{
  "n_layer": 15,
  "vocab_size": 8192,
  "activation": "silu",
  "attn_scale": 0.125,
  "bias": "all",
  "init": "normal",
  "init_std_qkv": 0.0319,
  "init_std_o": 0.0,
  "init_std_down": 0.0,
  "optimizer": "muon_variant",
  "lr_head": 0.00759,
  "grad_clip": 2.0,
  "final_lr_fraction": 0.1,
  "seq_len": 1024
}
MLP neurons of a small language model. Each row is named by its layer, matrix (up: input weights) and neuron, and shows model dimensions 0-191. Each number is 500 + 40 x the weight over its row's rms, rounded and kept within 0 to 999. Numbers have three digits each.
After each neuron's rows, "fires after" lists the tokens most often just before its 100 highest values on Wikipedia text that the model never trained on.

L7.up438:490499595491576474489510557536538547492452495452514456474552443581474443478411560494559485512477443550564602543506495499465504484511537517500471492473505475597549463495520567507498514468475513471474536517512524527481469536518445515531549469484501441450520495519589501543487520502457466619547537550528453476410526500511467545521522481472459434501496525460453510496585584471488455576451531533538565492558493498450446479476511438486492523451505446523482568531551479505506526438543485463497518434521525500458544536525519493426482473515472509441569460573532453475503488497482468484
fires after: "1", " ", "0"

L2.up430:491534521508441538490494458518506488582459438488466514557564474497423513479496498486455431455554460433561472464425507449560541474498490517483511452538512542506491558561441527478441509470511527501514425523544535511486492542448500495548383555556493463474483546487486479548517580526581483545467441500501534514500577557470498504549491477464556530480521481479475466445466492542497544475507527477455521517531491503478459497481560456499417534434392549484467493427509490463473498551505547444507485519433511557497475531509555464558525554471517436431596586531535512491531491487490512557
fires after: "s", "qu", "S", " Can", "us", " can"

L8.up214:517494521484502418462462436485526497431491417501538473510489545496531415489554516471485519458480478550521505521482521449497476508524501495461498486443526552490476459560442504426463462468519542547514483470474533557564480522536486507477516533467476530431520485559551414503407496498527567519454494566469595501544488528548450526504584536535472436455457546493507544498417536577474521484512436470518501578526513509499506453523533569481510537501395533582530555430511489517490508449459481489557482562482525542533484460485505503524570584398525488452462526432467474529513537486492481477
fires after: "1", "4", "2", "3", "9", "5"

L3.up653:523475467541502478470502541576472507550539544423500524485505553491536488490518468502499438525554507556495523470498497468498523473479476490476505471587498525419590438540468540475514487488506457471526458464488453474458478528458529533550534485551489432522480537470494488494431518473474491531506444549531525553538462515471519551531521428547469467528458453459476417551508535516499523559493466471507481528510564493549510484554487514460536549458391552652526487516501560491515527510483443524514407567460451513408445472557420499496463478452573500458488424478476504489510495404538519468
fires after: "8", "4", "3", "9", "0", "5"

L2.up21:457503540570443454457550517499564501524506492503579447484531514492529477496574463486433421480452472416513509469473532526472407519424531520561443559447484532462531482502428530479489499525466486549478505529573531532492533481505490485485434494490479523457526446511517506492525443447536439555538517497446513442598552513442469511517529524488561468426588469454494464552497472441466531538470496463571509447526491493488452496538469500542479476463523459485529482526454519507454571556443534468505518497567531509465490548480486409572573552498511554474537510443512546498535553539446541555
fires after: " in", " In", " as", " a", " de"

L7.up694:495529494564520402431563473503518550460485536530464475498461493466498488499480472528405522430517445485528555496489472538450579561481566505421462485500499555517490509510459482483513459553470521467500413461510462505490483412524393556535493508495574446464527555536502428484505466552487496544564440538436537542528461543509542486499555503490533480413521536472581429483485528476496513553515484472556535563500528436490509448470427555553491538498490513541486454476516459526510529483547576524496445485493526476581491485470518538575495479545560507559551480536466509476506453562530511533
fires after: " ", "4", "8", "9"

L5.up459:449456524490526484509530453457519536443561490564434478437420507464418451479517568567549476516478479466535491559517557519486493509422514460476501561473557439465512469428563548542557491530481534542487533442481486520481505515492444524479461492525522457550414447491487474533550488451464551528547533525507424489564543488465418551449501560510513522478518422571485566491478485497441561496428508491409533521483514515504525490483524503527496484472449499502527496530544505481442547477494605447585486520441445510512442464461490545487462498518503496406537519520500463519548476494419502491
fires after: "\n", " |", " "

L2.up3:561482475500540544537513515561479556624508495599448481484554541444503439546498493545502525473498467514495565485425522527513462500563411491484503554507521518510539453453492551494476502509493480479499484477461479513546468457548444556528509550457444431489495482491419539443501533529569509511513531495450541541514545538453471477425478526445530501459499503474505492510549557509538525512517524481625541473468506506552559487485560515479494477535501534457491441530527598417466475517511482483503477517516432499514393486456503510504457473516510435394514568461503481532483391461483509499
fires after: "9", "0"

L5.up509:469473467502505518503456518415439520550538484522407463440498507418529464439552452512485551484471464522533536534428523463528571493472484446473425591516524473493412578378507496430484484545487498453535557511442565586493520509557565510497494531475459447550524509544550476442536477446478503512483543526396469535544537509482510541583522466471468472527501456539521443533491500553425511510475556482502493495506539484504463557488517520513494516559560501520521491508478480493523528552495477482526468539447439537471586536524466535536553471523520495541493498457538525535456454448512547457
fires after: "0", "1", " —", "2", "9"

L11.up375:477517495536515427469436443429535480469516533397499522485481444551495457471471486544454471421559508540485503528437494489514536486505487514424558474466529494494463524437509526472495538585481498540512437499538510429565569460484493521542486452566509483521504546448573560467527501514515489544600557526505524489518434447501468543519526438516537536493468460562530491524458464481541491497501493441442553511487435446471476469521425474485504552485562517522430476517560553479489493525569502546487511416525556536509512440463568445505522548435527552487586482558489492552526436538494514537
fires after: " ", " |"

L11.up579:541548576454509575490420436515498538485468436513499395517500499445508479526527471480527434475451456464548557500490508542562519501520519467517533423492547500453508494439471526528484472490548417509497476496450524519512576457495498475443493517459515554541478577556445517480533514554519466465584492534492451525474565501480543546502440456407511430500500555546545543475458494480557588513523540392538545465534535508526476571492505498452540436499528471507449535464481466467536447476503517429507525479464516454517428445548519472448534482535448480526567492528471503548531528461482546533
fires after: "2", " "

L8.up740:540476474457539491512471481544502507519497487546584389549489503513476465474544528462537466523489405533390495508499514540452536474472461474465573559498521465511537435472518539484525459563508586454478522511497494478590504486499462494508462482531516491527447483531510519417441567494521483468499463472447470492489524495444442457491465504487509472506522474536523502465517481469525529583437524504538520505447544500507491548487577544474516513489469492544556483578513547444476435553514511404465508490480513492556492469438404483570525614479423465500608500471485552550520537480555524496
fires after: "0", "2", "9"

L2.up297:495463473550480453469526498455485494551532565493441455491465503463461499502488467512554461438503497505464493497561569532550547455550566508409571501496485450486566535537469485502483466532490430500486485444482522574473454519466481445437527437493546577522449460514444499458461518517478480580553434479518447508541567557530478525495517526502477536447518450470515501601576514493486498511494483578549526527575501465528553515487494459555462449502534502562551524465518528548523460491489483420449470465424450486546491483450559464499516558458472473450503545546536412518510519561453542568
fires after: "\n", "D", "C", "V", "T", "G"

L7.up568:524485441479520509594523506461481530552482551527446428496522484525542487484495446505473499512489501483470478459558459449504479507472455451499452465491480504522514489505557518539477473557512390546496520471530555535549420485572477542514526469440443505457550520486543468432500469492510644455513482596435508550568462487509499473568526458515552511534549441557459493461537536501410537511512500450461532429479514520505419527534445509560504526528512417541464530496505527509535468481534455506488541548429462509488459511526591537501499496451410491526470503456514485569494510505489552436
fires after: " ", "1", "2", "3"

L6.up371:513437547538471521466422455497432504437513476477459453487499466540394511412537433527460505487562484487528533533468499435438521476438480564517522526505525520459528521582475477481544543502482483447459462546557502511454528509555492505542533527439521558546457537443491502574508519442479426514508528481615499447422518493500442580559427550539486574526564513507449503490511487489443482475573509508459540568466503468474502495445579451476485474518497487456538459514453491482536505541480496499493485488497584514516478476510512504501418462481487531525437449497545567499511550429536517476
fires after: "0", " ", "9", " |", "1", "–"

L3.up564:518565472571520521599496511533487509449569499515556534510498444472545537478481548500494521529522491545518527576506457508517512489545549472465467490476497549470556448432490512520481522554476489443444437494523452492546477533475508491420555446429520537463515460533558454503536477502473420532522448503471462592470555509517458398397518549501451557511554550494509490537533561452496542542505492445547515478478521494514499551538519522563483469540523483446510547500487504467484407497568428454579486444481467526491449541455522519397482496543473495480469454473458510558444469520456490551
fires after: " ", "1", "5", "7", "2"

L2.up434:515522536517505443583442548498569463556435488434493452501541507524504430480456484498483483526494520494491492580442554507542499512387467512547497438524501515467490488487541532519482531499484479485499521448541544474538497575385527445421430523534526550510487492480490459592506544490538516486504514431454505612459512514497509471469450418510442513472494533482584437528471552527520483517526410467465516508469529457512522424499534533512510448529531475463492497508532455502458448491497493551485500571528496467414501461499469564503580555578523531447535527474441429506490502519518446497
fires after: " to", " can", " in"

L12.up332:498496514480490534496535553543457510483503502498551498565533546558494472500435424478471531528462423509484439448562549496474487448507522471467503491522515514511542518519510481459508447543476505478487525513462569466508521468548529559459410486502505494557446488421550441433456468504488495503511544572426489514511511501506469418479522478487473495569526518504497505524500509518522557458537491563492535587535512463410454529453542457546526521502515406486544447561500482405545477571547470453504544427494497553480457512545490485544536520516503484506497385485425590587479489475447414534
fires after: " ", "1", ",", "–", "2", "9"

L6.up441:551538559469556508489576488494496491548503445461505536535413453505525467501486507532575453493511368535533559585569502452513532490476458513478451490428499509441474446479482486526547489524503479471507416523525511506544501489476504510418501500456474462506514476561500483541462534524487400521531511523464509531451493555521595476486512550449534512567505529487486441538514527485521554520501463493533555495463473518475508530440493448388418522428539485492487513512455451485480438509516499487514458449455508450447489496557522534448487466570532442484594454545495548504474518439480513407
fires after: " ", ",", " March"

L5.up575:467601439457476472433465419465455527543508489455466585587573548486464521521541547562480477415526465523499570465445515493518574518471561509527536529546479500580455516508454578507442529515565521483499489487494499454470545471475540561464525474512449516425507587486505504502534533506457495430571515461455474558473489569461518551557466515447499434496537465510506537446500477476480527497460512531482578524559480424477530536463458462486516503580474482522532482490507462421542535479515518535554455523483480517510488566475418523521512525530436511558565513501487503539454465527499500515
fires after: "1", "2", "0", "4", "9", "8"

L6.up530:530450500515514526514486481463501532480490486442549494567509455539467499488480600474495468455559479507556492495539493487443476510520533496545523506516515591507564408492529532478471495502538521552394543509508467422502459503496550523499503519522446486463453468532495569534469482486515497457454531501507534410494556457470486548503506518391506531413557454553522469489510450446447495443490478501478452494497491473522492545468491588444567561537508398474537495573544478497506507531508522473548531498469474458545526469510507520604609550508512573527553438467521498570493510478480411469
fires after: "1", "0", "9", " ", "|", "–"

L2.up598:525499568502493488499516515513520521567506460490561412536515526534499453549483569479438395541403471479545525523437519468478491469526571524546473496521496525515555503507526502478488477471451462489516504464574504513476505506513511483483526557501530479480535468500488541562549420487411413514533530507470514461502413509531499570531493446473456550497492521500448529524534514406466562400458497480487497541493504476526506508502549535510510524481585443592500569540446482523520592533440526492485529529527495411475432484493499502432499588456528547459522546478467442523445422519490525479
fires after: " in", " re", " co", " comp", " pre", " ex"

L3.up643:477474514493486502509467532528495469528495470495476530530515545436485461488535485523463492510554466438509555449547449508538506509543494539484502519445467450485601442429533477442459505503513475500460498508541542509491536521538496473525505472503496554480480518509491512431527541503588491529543495511503512554461518464576422504493470482494456466534490495479456399619514501440437469505550448494460449510529494493515540438479566556555441474453595497500584500559480593468500458618496556479530469487431512529555499432522555498575496475478550494401481544505431506569518515481465479455
fires after: ".", "°", " Le"

L11.up495:443451464476469528440532474484583489468464517504512451465458542533497495485484524495511515481506556582470471427532505535475476466469508456562515560493461529476443434410539488378471479472458483531554573496581503470472502478444481458517480549500500476441485483497485464468487605495534493482531525501431514559500438506492589516487520507447528567517488550467499536497615528521565477568488600518501531565473477505539544464499528488502471561490476514537459475412492503468513525503504443559506491472500535430543486500525450501548487454501467439488557575460527577556455499488534482537
fires after: " ", "---|---|---|---|", " —"

L11.up747:556435442527464436466495489581510486482498519491507565459508564479427469458465453499543457556543518443465533473525579454423405508478502483453496473510529451512489533480482575521460524522509518543482506477540491493482518509538551566476463520511518496486458547530514575462489561487554540532470516478500492486494539508549469493521471500467562511493516571535457533472489477507464515488480472504445509485465493470557532431476568479504469462567487499511530501450402547396505551489516412504594492551511528442457489518440452473604482385481553525479531492511554582535499522461498557455
fires after: "1", "0", "2", "8", "9"

L3.up647:531477523513515500472470433497544528459479520451448484516540512513552504470495453505526578447543521506506567494550454524512500489510474505510466471529504557477543531480487509498462489495513495443502495422557439494414567517508477457523491495448532498536520397543504550407507566515461562512472469534479491481542454530507454478510456487471510428575472502440489416503466537417570531551513442460559532475522549449497499400513557537501512600452433591547520503412525450481461542526497478499467430578465530488519495556548525517518563502506496495486561452572478522489516529509506424522
fires after: " |", " ", "8", "2", "4", "3"

L8.up490:463449513513474505557508520489463485493498503451532552585554476505494479492448511484501459513527495508518597528522476551463551449506508482492417506489437508396463476491478419498494477511503474477506432512464484559549501496505492546496367405444527581565521512479543453489485523453532493478519503533472462587506477506508490453517444495462495472505530557478496487557500468461517520507532511482483552481520570566400538409485560512493465532549456504556488492500523504461527466545461528541592514463490488485534471522592535411510568457561543561490450525498483511519480496496390493535
fires after: "2", "1", " "

L2.up177:416466469470523520551455485430553503578494501485447478511485530529496506462516534512534494539434489418410453544501495522496529490502583557553490503556555530539486507580545488589585522465432488553411488456540505456454513510507498420444459520462556528436491510505518511534411500513483476514466508471491439539480535491480480494486561487483506446516504458564510573480475492555499497493480523452479514556466534444507482406526504557489440525525485523479470577549569468400480529526490526524528522468476489463497542526566465493512573525473429515508525478511493550508450542523432445429
fires after: " to", " can"

L3.up134:494450488461470556496484544498510497462475516463510555544475476449511539459475531513450495513506476555530564483499483516546502482489517497471558531474484403520522554508467545460451531541480396540473410464487479505489440541501488505473481490460462563474431486564473435437570579474493437493471551508438522515560480557491451516548481443434558470504558491495558525547573429451446534485518501479511563495487514522518511498439532549491457519577481519492494536468478529496535445478513512541468474407487447472542452564510499481559558545506498459496563552471548564554402464517460586500
fires after: "2", "Ju", "V", "1"

L5.up261:502554506482445387506501514524575478523492493444512525485483480497480447491480537524545500521474475528531441490510469507480470497417473503501484525491515490432536487463462525410462457594478458569526509542505472493535507495515473527545511508534478444508505529550538473531501530542483420524440475479473450469498542591514491585630501510482479531483484572552541444530464539443492479490459518448464493505484562493588543510485531509503476399480479491513413561458411456485488503487524527579514488486525481504414493504556489499587536494501473494509519488537546413485480573506588542440
fires after: "1", "2", "0", "4", "3"

L6.up290:520527507501491492507494453527561490511479545524536494477465461526487515503489477507536465499379486458506600462519462524472482424472488426483560506475483485479489484461621476478463522456464496489478553531518514507539513489499554511491532575456526524529407515542413535461505473503532504571533459512498403508548507497468476496440592464502481494503560447399465489514503526513503469527586541471476499503453479456487449501559511634503473519567569449436503503422525535451527497473523542577475494467512458441542505509498477493518545416511461507520501532532522479471388505510458506511
fires after: "s", "-", " ", " S", "ab", " \""

L12.up209:527471556432466441556441443482419420542454468488500493466495500522471501504565484513523462503522439536492474473455412425518526443524500466527462521513507442496536508444499457501493482515504510509504420527486470483480530553525499494488492591518472517491521577483507577588537510465474511543503500566501529631443518513525461520515440554491524559419486537541445537515451492509465541404577493477476479506500506517516449396473494483520435530521497547472474477451492522517462460517549541412557419514517523515505458512560505527470518496499490584480514539481523556545549558541557483492
fires after: " ", "s", "\n"

L5.up531:477508475499511500521504540453512497510476498460448528585478493483563514500418469496494478534483479510549535444468523525496516470508522476553497464443557553443537578485504483471440458573512477469525396515410502461513455470469492574464454516430463521556495521459570484578452516517497430461459516556468500546470533515455482468468535499463423486502532481562497524487555499524545497484515458519519442525494478549517548480411568479499391457544473513456516521456440548418557512444453528527516520474463503578416462514524583482557486449544468470489552476538473539534516499450514536433
fires after: " ", "2", "There", "=="

L8.up310:502448487590478481445565545579507483453474486511463462468538499476451418490512494475449472560451463441411588444534449561496503462614521500445532572436539481533479454514492415486507537480475483536503480522518489511524543513527515484480559521549409504488548517565471519474478489538474480505496474506492541512546472464508459475504519483610489583472559454505475531485541505539513525467470481558456540505516530488455444446512457533462439582537503449530473493498572498523474506517570542488527492513526486453556548563505534525525538467487572574436501497442462542491497537445440508509
fires after: "s", "\\", " \\", " S", "S"

L11.up23:524465485550486440505541427489507535485500522596432437463530502562481491493517468532556503552504511528548504453510459479457481445450551508509469477432526528505558494521588526488438561521466503518496503484400473513465469479413431535484457545493481496484488488484518508529494477483477499479581573484413388481426455494518486478502479510552427465514551447542519509473456550492526602441448512450486541536475520524515481486571543550496504530524449505477490473443504455480616479474499485470455539482499521465564512486527484556468500605543533499483482553571540514539552486557514481522
fires after: ",", " in", " United", " "

L8.up569:463516507509464481517454515481423426529562450470502493457557503561478510492501523520569443468475473505512466490566542499495532538541549462609511471520465464478539538420579537468506502506527469487499476549583496521389579506480512478514447452526524568492503539476505549585531501532482503474391486531485490568503527508476493466514444423484502497508573519412456521553462498470487503495523468473507540523462515556497501536531516467536434474470454539570500478471530509520481547464498509503453466516422467496507462568445527502500518507542469474499432546437613500601516452550521453520
fires after: "\n", "ed"

L6.up97:484556478451514451475478480437501503522499564431515539472464559524500506454476450504464452449515535520489496489548493536517489525418507512477448511540545551429466540488518472490517499443537518490510504468517574509556459489538533462569501566451492508548454442415439503518454441549526450472495473475539498473471565537500506569482478537556471545518443461586537450512464541498458469482513476422466529552381539451488444569468512568477459442515517529444535482496493487519518473526443461517465553529462498477511511510576569563482412503522587497486530543396539551533527469501504502539
fires after: "0", "1", "9", " |", " and"

L8.up363:521491431579500484450531509512488531456556478489527468454484497496564491446461560518482457515483610475534495502554473471471550503467522455490493502499576450566472456458436544551511557504401486472511479502514445535514475457545483493509447472451520515518442507548458514559476525428483448554511501524431470507411447498491463575506451472499461525525529582491570494500497533462498496491557577555522456562513544467464497473531493513445546461532546509535539438517558468491521512413467504482499556536445454482489538567584483501520533455503556443504449514548530571422481436540501454498
fires after: "1", "2", "9", "0", "7", "6"

L11.up270:486442479506550521509464400522584470502546541452496441495506458584500544507524589598470506518484497494515582513491552503550503389426528518510492487479454451534483442506483474488443535493448476515458495511425482440539500554443484520393503506471508503510483496554529578516454502463445464508484505512526540534465532511521501512460598501501484481497489456565486421520543468518498481446563447489528513490460549435528539414466521507511484529523502525539532512490452505531434485530457509551510566480558432516541516526468572422509496520467513527506436557462447479547502493581518456535
fires after: " ", " (", " the"

L8.up104:583452501473522565446532531529532510453539385471565472485575546511485488463518535475482419470430510533479460552531430518476484430470500546467503539509510534517543433476541518463492404526505487532450504467427552462565502561492559466477517503516476459504500474555496538418522508524455477458522509491510488505483502466481485490571486453483498453473556503566495499477512486514483529490572449512461461538533531472490498519472518512477576459546515450500511580563459452439531519496510512465575535512449453449543470513404448519575629546476498501503548532554509520546469546501567492506
fires after: "0", " ", "9", "2", "–", "|"

L11.up359:448500552473502449507518463469550449505506491472548502454524466555496499531543504593423428555495497482485513554522393540481505523504519413529501485486462460569520484452454470507551461519586496478533479500556481484514500544425444497505449570498472531451415487506457483561507602542464569562528528557488540534510504455506423560425484459508540529511458525489425545536473432451502467538528488456529515539500477455453436463482537461444556547554523485456475470501483478461510508494505488454514478504501566487508462531500546467506593578508498494515521565513540513499513575513465586514
fires after: " ", " S"

L5.up217:484491533589516510462541506487505499543474545546449452532514493477490507478561509528533424542511493458498550516498527550533502529482515544464514497510498460513560493455494497537470498503472428549552532517421556496459456529466453500369488520525508415557476532517556541496533511540515535533546538499472478455462515540486455543450545522458481452477525528458528469585429530489505534520478577483411536477473537487504534513403408546515509479505489503522426543516436550500418387587523462507591484490480523523449494558455545440475474526555478473492473504490475528516535485552459466564
fires after: "2", "\n"

L2.up419:517495463477564472552538510558487523438467485490463511484575479480465500417520470493481501467550486479579526498529469525505489561539464469456532571535534527546583504473503450468478469464497522481538463563466560503509571598437470563527487540535392485575542547488450545571571461437439401450503443583527539474472482447496481583527500518508548530489565513569439507470480538481417566469527428507506471531487532450538523472437493459525469488498470468464457458517480493473477487560485432479547466513454496566533495488533508494562447506508519509483491521487468527511503465528475516475
fires after: "0", "tic", "s", "8", "ment", "qu"

L2.up87:439508562531502474491531477498549581538456451459498445453552534477473482489523516520524503490497585461578454517531508507554490493529511579535480435478408555517463472452491502503546477458441517501458521504564515532526559492550515464397480533530501503424484505497548469489510506515535382564487550512488470447555498497527452560415489544467468515434497514474537514595539450533486491497491471423527504543416466489412508554539498404491502529475585527492483513525503440512513513507455570410540467496503481493485525533448492499456479565498470500467501473522512503500503511575437566500
fires after: " in", " to", " at", " (", " for", " be"

L2.up233:410543560539581520508447503471524516517479463456511572502506451480545530519565532530505493517505503488536469516474442502609490592516479469504419479434509545504543422574518526478466406422474447510502514552588509527510493458480511507526502481498541529478478467494516470569485523493541431490519517487434536463576483559504481520450496523511470430506482496445479534537556469443498490453584561462548530436477437423501515468497489506592525535456535506469488483482499492463463493531507563395525475464515555508515461528427516466445479498524542490495446478477541486473492489536394481498
fires after: " in", " Dur", " (", " In", "/"

L2.up262:522528501534576451467486474551491565506553469456591522422491495413477522544563447543463464522445538468480516464486485495455479429485466457568451526468470482480573482527497509480464449474442520536511474462536503497474514504555516550458515533498433505511521466402536510481559484474504502491516538501406516505570491517477493534492472481426569539497503480530529519518535452473492478519513479433618520424448453580471522483564534439541572465406496526493495545502486501495430561470451513536556489496563523519523508549471535510497536619440501482443495504520531479482506557481515536463
fires after: " re", " con", " in", " Re", " pre"

L6.up420:529478498516402546494588528579500465509526478570499482439502493491494531490481565453514484412489488487519469499553526525460524514552479490505489493516490532437555463482459565476469533559465462515523447505518452471493565523465417501525533517463479520452531501434463465362551572461493548477493476574493482505539535410481458488523479538455520488474492460490495479602468548478542516474481542493510616604522594443441530474529477562507432443504468564522479496507523545503479520485459510506467481459456490495497505475517457522486508455399509450401485490489468497498509504492515523487
fires after: " |", " ", "1", "-"

L6.up355:476512521540484501464451539503502467398515486445457538491443531470538471436545475434585484533487484538508509556467473452439471497543455458534531540530505516532458476556489545505480568559474438489504537513414485491484476501467506578495602498486511553496523534539481453501476513561481508521546529562515548469455524556472410554568484401473527493496509437524534541474490530505521444498499477456442488506406491458486509474527502571481470536536445591524499475521398505528521540477507440554544529533441491464454509469439485510537536487469478507489432468516548492458528604440520541471
fires after: "0", "5", "4", "6", "3", "8"

L8.up237:431507491567549474487498510488568541524437506527427516580480501446461470536538533530498448503473495503491496498540479453485491491424544541509519480454478516479540483477523490499458468492589459487535449552462538495445548490484470489459481414486531471508511456489458474434492540472546419511510396553468528473533570540519587509477549469533498513509507500513535492551493501514496436522501573504547592449533446448482576493460521539449567466488512539526543529435508526476450529558585442509502501545474558427521481504522506538478479411512438439451473512457449508563547526539434537569
fires after: "\n", " (", "-"

L11.up122:493460452545475430543471547537579501526506485503443501489486561533540511520504496555515438476485548523507509476429467452423479492495526457475554546492471551508511542465528439477526534526462488490510451534457525470531492576473553527497533403482544499481530459536429499484471492560519455588518548523488487535583533514568529556517531544527520546465453477583491509472550465563466489561541456513501599513456465496517469505408462452472499499491460488446475497405523526468549526532460550535508540502452530452493530531553454528610510525451469498407524483451459488523428534519510542446
fires after: " ", "4", "\n", "8", "3"

L8.up630:517456447482543512475532541488513544474459493440498483454418518477538492576538529516493516500534544477461497565503577544439484440458513520519576540494566505458540417504521429513536536575483485529554537486533491427526443505469518464470490489460444484581480490578457497489500453537492468527567485537469497445483573515393496527509497415567534558472505527492506510545516526509498444455438537455526542520526491489500460524499475506508569563550521479527481542540536454523447519543528538536499482492528537407442454563431499487439514535441472417462530465526437564565512494476498507447
fires after: " |", " ", " in", "==", " the", " a"

L3.up15:564443529439484499467455494566550448525497474539516479470477532509427550469496476502503513449538456526528523522518518523570436471478531498502486457514504467436514470429388564508546436491524465539576460509556511509520501523505440485498495525505543460546465538489461452501456521515481533485431513494491486550491495496467542455533479479481482479626522527516541493561496472456405506428510475494446497451582510448504438501499451483498512448426532541492511548466490447493505531549536486584526497532501571505520559549533577418485561547523457535469530467532433530534550419486500407530
fires after: " St", "st", " |", "1", " "

L11.up26:440516496518469483536398487491527564541543497557424484574508441442422419471561564497529460481478533499501476580523512525472505567462528367468528524488495492485507512511601450543519509505507590554539471544515517463507501569511501484502506544474455513563448468500516459438469448506506522509579494496442427481507533487503469549443481563507548535475481520475535453487547510470557454453503560474455462550438527452484519499495491480561535520464550531485485561463541455538446555506506471427521486482527546463438466462524506509577533442530524470478524531470472506493513453545437503472
fires after: "\n", "==", "===", " |"

L11.up416:476514508489453518577553521515455475526478505505481522492495538573524547406466507480481441513559534469502569508510471480498453566387505491521509494531487519473465452483524490587508498451532418502504555491559480458535466421465462545548510462427470489540498504519535479519445491494509534470489504500476504478404468512445482529540422528535478492410516540557512498515469462536484511508483481545580503527517573524373457477498476500519458451527500548553540413469475527420541494508486490471499516487473416485538497481517595525570531562516525466500495542497459477562537474517450579583
fires after: "0", "9"

L3.up599:423512537438439484553445528537580504615485482544515546483554474512524526476480488478482577505490539440535432569497477533473528442531454442452503424511498531432541431482514514454535518484473470509484461624541439480480538455499525541504494494559453512502546555509485554427451482453485481566529565495447485520485523479445517547509463551539465544509486483511504480569524446479485488468500494466489517551530557496493513503542504548520422453528503549497508474483514509513459467478449557520524514453476530524394488482525471537522520610442431461454477496443580476490495520477564476476
fires after: "1", "2", "0", " |", "6"

L11.up365:449421503545517473478525431491565502505560509430500414503507475548489448459523531574504529513438528528546450512558544520502512428490511544493543518417529415447512401485541456444568532512565475511426536510530532461520503463432491533492507439454494462540479542541469516490504518511491497495497555614479483554521456486437506553494458491504547482492562454509453482501516512489490560494542497583454514526526492479468511413529493524500507515453506486635491498430466452509418522582510535522541539468456492503482468510520509477592499503459520461508519447518540518533475443467534541499
fires after: " ", "1", "sa"

L3.up262:513516437463399547535517533558543495472543463483442510495536388472517483467502504534511477550482493487570450508545450522423478529486412464453497529527472500521479487493478516469451533574559496555524563534505400461587484462477557542492475497500483433537502523522480479478417506565481496551482409535567472440507445505498471563550471427546509558526490487506520467519537557516443540471509497513512481529470537435486547486536454485502483461514452538556473555540444484488487471554468493493532491518513460533526498493473510508560585485417519536582497452477564482441502473456575511449
fires after: "3", "0", "5", "8", "4"

L3.up230:568489538498504543552557497509486519573473530523499456404484510522466440470518500481532493507478536501434551448505535458493499516422541436485481544479518441437605505505432477553541498491443511555481518534487606449574464514491434561473472490540479495470430525465536536459536499509541523496523565430420459469539500475532540501526463526498466485519537527475490488527504504466440538467559491498530477452542502494491544480480522581466478502460510394459514489496469479529472482534506507563501502521494536490502580438528600487507489520490619538412409529473465471506519478541475429474
fires after: " St", " F", "ce"

L8.up279:507530567435520543538531441464497480518436469449544538535492497513492486590566492499546502473482493513518502519503485521468539499516536512448509455516483451471597464476474610521546515514516459474487495521516538467566499491468501536529500539453481506495552462501464525469475507524405442352477493476445513507458497545547476530536500468486505545464466537565516480472512518462463580544454507517525516554515529528509515411423508449496468493460458423497520550482450469494515424575478424524585541486469509518520506512508498545559576438478498459541522479546540545503461592429429536531
fires after: "9", "2", "0", " ", " D", "–"